{"tie_embeddings": true, "beta1": 0.95, "seq_len": 1024, "dataset": "wikipedia_en"}
MLP neurons of a small language model. Each row is named by its layer, matrix (down: output weights) and neuron, and shows model dimensions 357-452. Each number is 128 + 24 x the weight over its row's rms, rounded and kept within 0 to 255. Numbers have three digits each.
A block is one neuron, or neurons of one layer that tend to fire together. Before each block is what it responds to, as a language model described it from the Wikipedia text at the highest values.

Leading digit 2
L4.down1077:157139140133131138081125108099152107112130147154101145147123140122130160125128100146145146145182129100125141111099164108166110163111089091120129153138104132146133137115092091152113127145131116093092086130115151166150111117110138147116117130149126166114102093162074200109158159115144106133

Opening brackets and quotes
L4.down628:137140126119141165100118131077133157116105127119100092072140120134153122153112107091161167135140129152118094142153150138134087117122127094153134109134153161151119095108089124146081135133119118159128111141164144127156137126139132144134100142084184115104119145136144078153164127121105127129

Space before years
L6.down190:130156102132114141110141132133108173118125121099094105118112137148102140141142126121151144184155119121143117132123089129149095169108165103132108144135071152118118113111109116120147134111151117079191156146133141091142121166106135134121097148140139118106117142136120124111114161152174079127
L6.down851:131173155118129150128140190148100134148156114113151141157139129158128178127122210152112137127113119132210138133149189094099131136155079122118092140102112134113138148157138133088098127118139142111196141142146150175066084131113127143097113114121152155144134104184139118116136085118141117087
L6.down926:149132121093105129108132128124138137158131135127160129137128098049148137091147132133090109170134143097127143091107139129134110115087115130133150177146162118100160154149142115160095157138136128098132124148136152121144146107138092090065094136150047129113138176151125155152158122151154111109
L6.down967:156106133134118142092119134091128147168109170142126118154105104132136071117162128125102104159084083165113119116078150125132120136152113111112134107110155149129151117144134134133149121128120165150148084147116143124156112136108119143091133161088143140095133090103106112111070094125127106148
L6.down1263:167124154101172124108133145125150138114072135088125199156126145153127120131098135123111087136116127148115124140113093093133090134142111161134138120152134146119147113147147144140140123096126075144088149110155098107120124102102108121162137152140072153137166097117120095133102096119134140156
L6.down1409:150150145129112151106152132142118137124118152209109146119160067171115134151100141112103157136096132138152140115115143114134097136143133119176110138116101173106146168081097115110094091147131158149108144121113149106114130125100132129167121132061128089125140114113186132120099126100140155105
L6.down1678:154104112151150135125085130123117088113125149083120156122125129116115114153099119126100132145066151138150084140116099142103069118122100097131143099099124143101170141128142119082155091095121140122059138169130121140191113121106131098113110151127101108128141160155101128100156116138095109114
L6.down1755:146164162124117142085079203128143130109130137139119135113126206093130125120107141172089084143115112107175143160110155124097084111147125118134105112128114087101103119114098150139126133114132117123140127151109184100170107146132145146140142091122150125097128153150156123141109112131118143140

Year first digit
L7.down191:149142168193132166114133139128081134144146124149131136160129132076185125146127134123124137106120135128084106144140146104140125115095202154151143093124099151143154182153086147158137109115107128143108115076130116101122118135111169137160171160143153127128146161126127078149122156193080119117
L7.down258:123101109145164123165140097160089114143143161144114168159119142133114094106156100125165110107113098157124105155105154161087139117129090111128120125142137155169102167102107117169150109141099147110103141124124099115135148100104147112132110166112120147143128115164109166166121073091109121139
L7.down681:153090138136128142186161121091103132156128090066094159102149139137162138136153113128140113171100119127107119159113164135086101140130163108153076122127139155106133122142127135139095147118114162130156129133098143114116096120098189153151096129123115146069137153128149159117112155139132103161
L7.down697:124073141160079164112118146073115143116139101117149135158130109108138138111131120178079093125136129098148140140115147139125097115153170137125101132125148099106117172141141153140127122105133197099106129136165110137154090129108132142134130156127192119154129124115121128126152127124125127146
L7.down1179:122134167125174129144103122118117131113132179131107175163149132134096118164172167132110106115141155146172138128135070161135125129125094095106103126158111120129165120151137129112124119137177129125076133112130150120119126175127137163152132177128101110127160087121114149131107115126119100169
L7.down1367:127140112143128126138107142139135170163119171114171111111119125098131140161125133161152102113143074127139144094116117162120119124140096116172122124165132147111112124115130149135168122132170130114148179159135120170144094124125171156130140084127124131150140091111135151148101137091078123146
L7.down1893:141122110137123130128103127112117161106144108147130106109124109144140121124137120116121109112093162153097158119148106121118110128117154139143121157140157145135145104122127095185153125133119202154120090111109092147085120106166167139122143110115140131138115099168154151171173132137149107160
L7.down1989:164135129148158138151172129163134095144105178136111156190148143113102131164070155147083167146126141104099129075103109149082147100119079173139069124124101111142114129088160115113108127086134163083097117128135132118165058139143131117114158125116151094142119135132120124105110093134107154119

Space before numbers
L4.down2013:141139098165124121124116142141156126139143141132163123156116126131129133135169123162113069095110161134122154155132131130121126106127118166134129153084141084135136124151153175116121123135168161114144158119143108137127065119110133134164136131160124089102145186140123129097143101131125166058

Opening parenthesis after phrase
L7.down79:127090118105112151142117110119131095136097128102129149119114108156118152147129108117095116140068151154101133139125143120126132159084169146163118180149118140159146133144125144136129168159123148102130153136127123133119120112113131153138139118100152147100115130098102097122128144085159081083
L7.down391:086109119135116124103108169154117096111154138134115154139140163137147073131129139150165119103134134098089085138180125134172129147128180152132136123113158148124136138145093141169191136134109161131171092151123157116148096112151153109170093139135120146124096108071180098106165132152144193150
L7.down517:145119106089146138150113168152152136114128090120130145113135117117119132131142106164162075159116169103138095107122102132130129131161148101147136115135108167140076115117141142119120084122073145137179148128128115056119116144122137143138073099125103107118137134110123113147151156105135123124
L7.down818:176159112104177138114139087122135114155132117100104138168092125148145113110125112124152136150135106135104112095111069138139121100139149123101175128091119122136161115169115168098120163120120151133169128153127148092097141113173133143111098139131142132121136116139126107157103113096133148124
L7.down991:172189104094115096138131120125105095146115140143124133131112123143078137108150121156078125111135107103179100070101123121133159120099134184134173092117106171145127144144114143131132112145111076143155116164064142116097106085142092151123136164152114096136131120089100063149170126163143113125
L7.down1023:118141111104116116164122107113112100117121156125117149147120132125099153133126098100091146118117128096118160103125123101139164115137118134105128154104165118097126149134101159082136149116089175142180150146109156140157082109149139140116125133121100150119088151105131113145128121115117144105
L7.down1598:129166103129114120124102121124121146130123120168132149135133185131092154113108108151161121137091152078123104118171156086166183126133106151108128180161146119169114153130118129099130134135115179138134151087112154118109134127147160126109178145180140122130104152132152125128129145147138088099
L7.down1641:145134124106170138157081131092141120152128124118096130123149141105127121156115101157113122164118173169117174136112177129145099122093114134121128120122133120190131107083162103112133133066159146103187166123122097100111110127130165139154175119170132127124125123110111118154129133150145118128

Year-initial digit
L6.down5:119090118171126115107134116059164138161144147111121126144118148131139177107128122149125099102128084124117124118121095129127134159122111089139101196144135133132116137074130149146157132126096122136117108139100152120101092127102143110085116109115150141145114169090115151153163125101127118122
L6.down38:137129124146157136162124108099138102142137169161122120116128103089127091078097099104155127132135122135099123131119114119118099127150100096138130152151099175119124104153136098114098135169142149119109103123086118145122126095086104168108156102158175095161126077145092117089123170104098139119
L6.down755:127115142112157143129129121188102109145099162131118127121140126120122129142118149099143160123070163139143138156118103150105135110178164170115090141090127135133127106095095103106148141135173143165162147080151112092156177108092140116121127119085158185096125121121100122130159132121126098124
L6.down1040:099118130116125121134151150126126095120120130141144132075125136117140099138079141103149171121113118139106170172112129131121133150126142134151124142085090129168119122136106091152112156126151157116123125155137156142141159165140143114132182104159116107154135136096096151123119121101165139089
L6.down1420:129176174136151140137144141104131138135157099134149112148139120146137117143119151092112137149156155139154118143136124120107116100108107130112149121111137158154148081105116126171153071143126121132119098106138126137135115101127102152130132171122113156099125082121152102145134097152116106168
L6.down1614:130100152137133087106086114152108124111108118157128124148124163153148120180103127104114160145136117109077147157114137116080133094140101143142122152093099125111187138107136150144107066101148122146111131108141127121102133160114105146093092100129120132116170109087140107132144087144097135086
L6.down1796:138138099136110149127103128137091112130121152126141128108105129125127162129132117129116152094148108116103133120125131125151107149117116162117144119092158140136152176135125133139091097129155103135055099140077142149114148114128130136115127125118111117140142141113101160109126122081175132088
L6.down1995:143162098127149119142160151125100143140111065136085107128119121131161084123156153114153109128139148130149120148148153128133135159118131088113131085131105117165139086126130134106108120143102151155145163130151111113125150118171102148115066145137164121105130147112131146146114089132086085104

Space before numbers
L7.down116:090129100099110121152064073116137120148115098084110121188125127089092107137168124132137189075104119153091118133104131120116105134127167144147129131118136143108139109126074103118109131161136129116142144140127128100101117087130105147133150076094153115129153148133144143099087140091128107120
L7.down200:172157110085126107153137161135177148122144154141174135126124145095139120174125188164086108150108117117105125136149149129155099133128094127135160123120122130136132080152157149097145124160177122126179129159135118120121158081129133105153126153140079133121141110166128126118149171135145146128
L7.down470:103179131081111120137097163123127116162107091113133197096168113137129170125108129151099145146141087125149112125142151127154149132158139131135121113159134124122143132130159120113140120157152118127141116133130106153103193138120111157128121105146119135152142153086095112196122125128102121130
L7.down548:146140148128140094121112132156148102075106098113146122133116152156123139113120136155088063086120147167143134176119201134110114107126107130078155110079089118140132169145144162099136129110167114102130148155151119091114148105124122115106111113141155074107147115188156146146143097142113154164
L7.down582:127180085151108099134120087142090161138077132117128099134113116115119143104112148129130120108132148127128125116103122121151121109104098130149171091156116138179115149126098175172110143117130113111166081113122147127117158103128104168144136151117155111118109139066131154122164128112103126118
L7.down609:116155132151128182109135145134099130163207073115110163127102128137118124108108125099096107125128116191120131137088144141154119119130133134101076164119132124095141113113135106094106112144128113119085100134138114117134091127116126136116154162119120123138155162102093140136137176111113143122
L7.down1468:134136134127138131084132157101127109127158137128098131137140150097163199098154144129108092154134126120157136111086073099130096136170132157121173113104132161113145116134128126095098103115100154112162111168171063111133151115123107131158112128111111100139115082147132115151157126135134105105
L7.down1687:165134180099118140093146159164134137136156157116144092152177157104117151139114135148111099122133168131130139134091107152099106127116132154155126128116120110144138139123085120163176104142140117156188138092106081086105087115126105120088200129145100093099149165140138136156072116076162102088

Opening parenthesis after noun phrases
L6.down603:135101116131137125159141173058127121121165123124118155107147136103106143111156135123130115123114150107105101103095155132128101138125104141138150124145132151143090116138147136128172119125134115128130122149134159122141109123149074117147142124125153140144182144110134107145114119124118116097
L6.down733:132093118114134157115146092104160157120121111121089179107118121155156138094166127133163129111143138107164130123142122132123126113113123158110136144159150200140099165086153099145137133137126134118143142117153134119153108112122144107104123111136094134144111141114143131129101118132139176100
L6.down832:127097127163097120103140128142092124126085165136117076127153166129104106118154155133114096111068143151152125120141118165119119082119121136125142145122133148146117144095132121100126132154131131161178147089112160128101115131122126115152129102117076149123123085078163100175150102070134120101
L6.down1169:134137140151128111162173125088090113185082096155128101146067176132126121138095130167165102148120142121133104109102117115140149120113119139109119162136154118157156132105131094152143119122123140125128121082123171143143137147121136132083094166108120146117135169170100167092102123132101108134
L6.down1351:111144105123170108141136091117113127090090122106127144115114113114154153139121137090153117143090141114198112143116134181131121099131116108123122141166125123127146108137162184146137161115099093173133118135171154115153074097138124147097090113141139152124083141158107145137173109161109108080
L6.down1716:102087166074111148163137118138153138136087120083099118114156134137099130110182103132116145157169126093121160164128122095147128107106110136167131136101141124144154113115121162134125137108173146106135121149155182110113069134139099113163148151084128101096123095099147122201154111132138117144
L6.down1793:144133114130107115106131135117187143144140126106112114094163126107151095118167124085142126098107179094122130146172097145106119179123141139110135121132110116103104113180155114129117178106097146115137136110159150117132047134144121140104115121169099114122103088140181115181149178135108136105
L6.down1939:151104123104100129168094083128152114102167146080132132112147137171118137082108076110096123106121121133146114127117095106137161089093157146133115150123132114143095133114145117109141155136108129148178129143108161121106108123112106160156088105176127156160146109073157115170131092088130138116